{"head_dim": 64, "d_mlp": 1024, "norm_place": "pre", "bias": "all", "init": "trunc", "init_std_qkv": 0.0255, "lr": 0.0078, "lr_mult_down": 1.5, "decay_shape": "sqrt", "doc_mask": true}
MLP neurons of a small language model. Each row is named by its layer, matrix (gate and up: input weights) and neuron, and shows model dimensions 240-367. Each number is 50 + 15 x the weight over its row's rms, rounded and kept within 0 to 99. A neuron's up and down rows have the sign that makes its largest values positive.
After each neuron's rows, "fires on" lists the tokens most often at its 100 highest values on Wikipedia text that the model never trained on.

L12.gate414:43 61 59 68 60 58 37 67 53 42 42 40 26 44 39 08 74 51 54 54 47 38 57 79 38 45 48 56 25 42 65 53 61 38 86 61 54 47 45 67 33 49 67 29 85 74 55 54 49 51 32 62 41 60 31 84 59 44 41 72 50 45 47 41 46 52 60 61 73 39 58 48 52 58 38 28 60 80 48 66 68 62 52 55 50 40 64 55 49 54 45 57 49 73 41 68 31 41 45 36 22 74 37 45 42 38 47 59 39 39 43 49 48 63 71 41 58 31 43 61 57 74 15 57 51 49 38 25
L12.up414:55 59 72 53 33 61 43 63 66 64 50 45 54 37 49 49 51 63 25 63 37 51 41 46 53 26 55 57 62 61 69 51 53 33 61 47 12 36 35 23 73 52 57 14 52 58 26 59 71 48 40 55 08 38 27 32 36 57 48 31 48 49 48 57 30 57 56 40 29 65 34 61 51 30 54 40 41 87 31 33 80 38 62 73 35 74 46 60 64 39 40 69 47 43 54 67 47 48 36 44 57 22 39 68 62 53 30 44 62 51 46 40 45 57 61 72 39 68 46 47 25 50 15 21 51 69 54 44
fires on: " (", " the", " with", " •", "-", "\n"

L8.gate610:64 30 58 49 62 58 34 51 55 45 54 74 86 52 45 58 67 37 80 53 63 32 44 45 55 50 56 32 48 51 45 20 67 41 46 41 59 37 29 47 40 68 53 47 67 35 41 78 48 43 60 54 64 24 62 49 13 74 59 22 59 55 31 79 65 31 59 26 45 44 37 73 71 58 34 66 18 50 29 31 27 46 35 36 41 37 06 55 51 70 76 51 39 34 22 62 21 55 40 28 54 61 40 41 53 69 50 47 13 25 45 57 52 67 41 59 22 68 27 51 50 52 74 55 18 52 49 48
L8.up610:62 16 06 48 57 57 27 89 17 42 42 51 42 62 28 52 99 41 63 57 63 24 62 55 42 46 51 73 57 65 49 42 49 76 46 36 53 68 29 59 41 38 42 52 55 41 40 84 51 33 86 46 50 29 50 57 30 73 52 53 40 63 54 45 44 24 51 58 54 49 78 75 45 51 76 59 37 59 47 53 46 50 20 57 30 56 30 29 32 50 37 64 55 47 61 55 54 69 48 63 51 74 40 44 59 54 29 29 32 51 57 00 54 65 47 28 24 36 65 67 57 38 56 45 36 58 54 54
fires on: " the", " a", " for", " of", " to"

L12.gate107:62 40 51 47 66 33 56 58 38 13 57 58 33 78 59 09 44 32 21 46 20 48 60 44 69 51 45 59 41 50 68 78 36 60 78 71 56 52 23 54 51 42 43 29 48 59 36 45 68 57 33 51 45 55 24 63 66 64 15 43 41 57 63 30 70 67 47 70 45 13 37 48 41 65 30 49 45 85 40 45 72 68 61 66 64 53 43 54 20 52 45 40 32 40 55 60 44 43 39 41 42 43 83 30 69 76 65 54 77 28 25 53 63 38 47 81 51 45 43 65 66 64 36 32 38 60 40 40
L12.up107:51 37 37 57 79 45 53 57 79 48 24 48 43 38 33 26 59 49 47 38 39 19 31 53 76 33 45 39 49 57 52 48 53 31 40 25 39 56 53 15 41 52 66 50 31 40 47 42 44 17 44 45 55 41 63 52 56 51 30 54 57 42 52 42 44 75 38 85 30 55 42 55 87 32 59 50 14 43 44 50 54 47 37 40 71 67 56 17 44 43 43 65 58 27 32 69 54 48 35 61 59 52 43 53 75 41 64 72 73 55 72 38 77 57 77 59 51 36 30 56 53 47 19 36 44 19 55 28
fires on: "E", "\n", "e"

L9.gate558:52 55 46 48 42 69 62 66 49 48 45 34 57 54 64 40 67 29 67 79 57 38 34 68 43 51 48 30 75 78 38 46 47 46 46 64 21 42 49 49 50 55 69 59 38 64 55 50 45 67 69 36 57 23 55 43 36 63 73 71 41 48 31 48 51 52 53 50 69 80 52 37 65 44 31 35 65 22 30 48 45 49 76 33 87 54 30 58 50 65 57 69 63 45 30 32 60 34 39 70 71 66 35 43 29 41 66 60 44 53 36 37 29 79 67 37 71 55 36 49 30 58 50 30 32 62 34 61
L9.up558:56 62 54 55 49 65 65 54 40 49 48 66 58 56 59 41 49 67 06 36 35 54 43 63 48 36 19 65 38 48 49 39 48 40 51 44 37 38 46 48 36 41 63 58 42 33 67 57 38 55 48 34 46 44 47 47 61 69 60 16 40 29 45 21 29 56 47 59 71 60 36 38 67 50 40 76 72 57 35 54 57 54 73 35 43 52 09 10 54 39 39 55 43 34 35 34 59 59 43 59 67 86 65 51 40 50 70 37 19 90 37 27 59 54 70 61 51 77 79 65 52 47 24 53 26 60 44 97
fires on: " to", " can", " I", " we", " they"

L12.gate477:36 62 48 62 55 24 72 43 54 37 28 44 58 19 74 58 76 57 43 54 60 47 39 54 57 75 46 65 56 52 26 66 58 45 51 38 62 37 60 31 32 56 32 78 55 53 59 46 61 90 34 81 30 27 67 58 60 69 63 48 45 71 71 72 65 57 66 44 66 49 46 51 46 61 62 35 39 53 40 44 76 36 69 51 52 65 39 44 54 46 34 68 66 37 55 31 52 27 14 53 35 45 65 42 40 47 66 51 58 58 35 40 43 24 33 30 84 80 22 65 39 19 51 55 48 38 69 80
L12.up477:61 68 60 32 35 49 44 48 60 57 74 54 69 50 64 59 34 18 40 52 56 63 45 67 48 98 43 23 63 50 65 42 71 50 45 61 68 63 60 77 77 64 57 48 47 55 65 72 46 45 37 70 49 45 57 37 26 66 50 31 59 66 20 79 42 38 49 50 61 36 80 44 65 52 58 41 70 59 37 33 52 63 66 48 59 31 34 34 34 55 52 51 40 72 38 43 71 44 78 44 92 56 50 29 35 29 50 46 51 48 45 52 55 64 51 62 70 65 71 42 26 45 49 40 51 41 54 51
fires on: " was", " is"

L9.gate726:39 58 50 57 51 67 50 45 61 42 31 43 74 41 49 40 62 29 66 41 23 60 55 57 59 65 66 60 79 51 58 18 49 53 49 51 26 72 54 36 48 62 42 46 52 81 52 45 12 42 58 31 50 57 42 46 41 49 24 26 32 30 30 33 51 41 72 77 36 51 41 45 39 35 63 57 43 56 75 24 29 66 73 43 64 90 60 66 54 57 36 56 49 59 66 33 61 34 57 66 59 58 34 29 47 40 53 80 41 53 40 54 33 57 62 40 55 54 54 51 57 64 13 57 36 61 59 50
L9.up726:37 63 68 56 47 56 86 35 35 51 74 48 43 84 47 45 49 49 47 52 67 54 52 55 51 30 72 49 48 27 41 53 68 43 65 71 41 55 34 39 62 73 23 44 56 69 23 83 19 50 44 45 54 52 18 49 67 44 36 42 24 28 48 35 24 27 48 75 01 41 52 52 40 33 28 57 46 37 13 62 50 83 33 81 53 45 56 51 41 51 78 60 44 44 43 34 35 59 59 36 41 53 54 40 73 30 63 76 58 47 71 51 37 60 47 31 59 53 52 63 69 43 62 34 66 48 15 31
fires on: " of", " from", " to", " with", " techn", " on"

L7.gate984:45 58 57 27 49 77 45 30 44 34 52 55 46 29 75 39 69 43 45 21 40 42 66 25 57 64 67 74 31 66 44 39 51 72 49 48 29 76 49 69 39 66 47 45 49 78 75 18 62 44 56 37 47 49 50 38 54 37 41 43 50 52 34 42 56 54 33 39 60 49 49 33 51 66 48 67 54 54 60 77 67 48 52 37 50 66 68 70 77 59 60 53 74 58 58 72 62 46 59 79 58 75 49 42 58 53 67 60 44 68 37 43 51 03 44 37 45 38 50 61 62 37 07 62 47 70 75 54
L7.up984:49 29 81 03 55 70 32 21 57 52 70 44 52 56 43 60 62 61 60 51 68 56 45 26 51 52 58 66 49 59 69 46 50 42 56 38 21 59 44 42 31 46 35 64 54 52 20 45 50 36 50 51 59 45 11 60 56 32 20 44 47 46 67 49 24 57 45 43 43 36 37 58 48 58 53 58 36 39 63 60 50 57 41 32 38 65 90 69 59 50 67 56 65 51 58 55 56 44 57 53 61 75 61 37 20 69 31 56 61 54 49 48 55 45 51 60 45 30 58 45 50 52 15 29 63 71 24 45
fires on: " from", " with", "N", " bl", "all", "e"

L13.gate352:57 33 40 42 21 59 42 80 46 58 41 49 34 54 25 64 60 44 18 56 56 52 44 59 45 62 35 38 61 32 38 56 54 84 33 51 28 20 58 61 52 39 55 64 47 47 43 38 48 64 39 48 46 32 45 45 50 99 45 56 61 28 29 56 54 47 38 46 50 59 39 72 49 33 51 61 44 09 50 35 62 58 39 61 67 39 35 60 39 40 48 54 42 38 49 31 29 23 42 57 65 48 64 47 47 73 53 40 52 43 50 57 50 49 64 77 57 35 57 38 48 83 37 30 61 68 43 40
L13.up352:21 61 18 62 55 55 59 93 42 48 35 60 47 49 74 34 46 67 45 51 66 69 28 58 52 43 39 70 51 55 67 38 33 25 58 74 33 58 47 38 40 54 51 52 34 59 36 61 50 34 87 17 69 60 65 65 51 57 72 36 44 51 56 50 49 44 56 75 48 28 59 52 65 44 66 32 41 50 50 42 53 52 43 63 47 62 35 50 71 60 23 77 43 50 53 40 34 54 52 41 58 36 50 48 63 53 39 32 38 45 50 42 48 73 54 61 46 64 71 62 49 41 37 40 57 25 78 64
fires on: " to", " n", " I", " N", " |", " we"

L7.gate854:27 53 67 30 29 68 34 43 67 51 50 50 48 48 58 70 35 42 46 22 45 58 59 42 85 53 64 48 73 45 78 31 54 51 45 44 40 42 35 42 64 52 76 38 82 36 49 28 50 45 53 36 87 45 58 38 55 44 58 66 73 23 34 58 51 49 59 47 32 34 36 34 67 60 75 44 56 62 43 48 35 44 48 52 58 44 59 50 40 12 46 76 27 53 40 42 22 62 25 49 74 62 72 45 36 44 49 57 49 54 50 38 59 76 33 30 34 48 39 24 51 19 42 57 54 53 66 45
L7.up854:86 48 61 33 48 60 69 29 33 44 50 62 52 38 54 74 57 30 42 29 69 60 57 38 46 45 73 49 65 35 45 45 48 53 57 74 74 61 16 76 39 63 73 26 81 47 48 78 31 51 47 46 61 44 34 53 23 61 41 79 36 50 50 39 47 18 62 77 36 52 29 61 32 49 44 66 63 61 38 31 78 39 69 60 62 66 40 39 42 63 64 60 35 65 43 72 65 62 41 45 33 49 39 41 64 52 61 54 43 47 70 41 52 56 46 30 59 68 52 43 51 65 48 53 54 46 52 45
fires on: " =", " to", " from", " is", " with"

L12.gate252:69 41 44 22 58 33 52 36 42 52 59 67 28 43 54 55 27 37 42 70 60 53 41 44 42 57 48 53 46 53 46 53 51 56 46 70 63 45 40 32 31 55 56 54 34 50 53 44 77 46 68 64 47 44 39 47 60 75 24 46 46 22 31 53 34 51 25 44 41 50 49 81 56 65 62 64 44 92 47 28 35 30 39 39 37 50 49 26 30 41 53 78 36 86 56 73 46 77 64 61 50 71 99 70 69 66 82 32 42 58 34 49 62 65 43 64 56 84 75 61 37 65 45 32 34 34 66 30
L12.up252:79 54 64 49 51 34 56 51 52 71 65 34 31 63 72 59 53 34 17 61 68 75 56 34 79 41 45 42 66 35 69 61 54 34 51 70 47 48 59 35 34 33 34 44 51 75 58 52 70 60 58 66 33 56 63 29 34 39 49 33 55 27 47 70 67 45 48 76 39 40 58 52 55 44 58 60 32 32 47 50 22 64 52 34 37 54 72 12 62 40 54 79 57 64 48 31 37 47 42 62 34 52 52 51 53 51 76 29 80 50 51 51 29 72 36 47 45 66 66 19 57 79 45 57 48 66 44 37
fires on: " K", "K", " k"

L9.gate996:33 79 53 59 56 23 65 55 33 38 62 99 38 60 79 42 71 42 69 49 37 63 44 48 46 67 32 69 63 49 60 51 70 48 53 64 58 49 55 39 34 40 58 29 47 66 56 65 56 21 29 54 31 22 54 46 47 79 33 07 65 53 58 54 67 42 48 53 81 51 63 35 49 57 79 35 63 59 52 42 56 46 65 58 11 43 53 33 45 59 37 54 35 55 39 36 56 37 40 34 46 67 39 27 57 57 61 62 49 45 53 43 61 44 55 53 45 66 37 30 53 58 40 48 46 22 67 58
L9.up996:78 39 72 71 61 35 60 52 44 33 77 54 50 71 69 30 56 42 43 62 43 51 58 46 51 62 27 33 64 54 71 66 68 78 57 47 54 75 34 41 70 77 73 44 40 82 76 46 47 41 56 60 52 47 34 48 51 50 61 39 57 58 46 67 32 61 64 64 51 35 48 51 50 85 83 56 47 16 50 53 43 24 37 55 54 21 66 56 38 47 62 40 39 55 38 71 51 33 31 45 32 35 30 69 58 32 75 73 58 54 53 67 47 42 61 55 49 51 37 54 30 57 59 45 66 38 43 64
fires on: " a", " have", " to", " was", "'", " has"

L10.gate625:42 46 51 34 68 16 57 44 33 50 88 30 47 24 80 58 49 60 63 44 69 12 45 42 29 39 63 39 46 53 16 65 72 38 61 75 51 48 44 46 31 68 35 62 57 53 78 33 54 40 49 56 49 10 51 18 46 76 68 60 38 52 58 67 48 51 36 61 46 39 48 42 65 36 61 35 31 59 57 73 35 61 41 37 38 27 67 19 34 66 29 65 24 54 30 37 19 31 50 74 59 59 42 73 64 36 63 49 59 80 47 58 52 50 51 69 56 44 47 69 32 49 52 61 50 35 30 48
L10.up625:51 63 53 46 68 40 50 67 49 73 35 38 56 66 47 49 41 68 55 42 70 66 76 44 55 38 85 52 58 33 37 92 33 16 69 37 69 52 80 46 27 58 40 66 35 39 34 47 64 48 43 50 72 41 87 52 41 54 53 56 47 71 42 55 64 47 48 38 50 26 44 44 29 24 41 65 51 46 73 28 39 55 61 27 31 45 65 36 64 62 53 56 37 68 45 52 49 56 59 62 66 59 60 37 59 52 53 58 48 49 63 69 90 70 68 49 58 52 60 66 25 62 56 55 51 40 48 27
fires on: " K", "ank", "ack", "K", "k", "ink"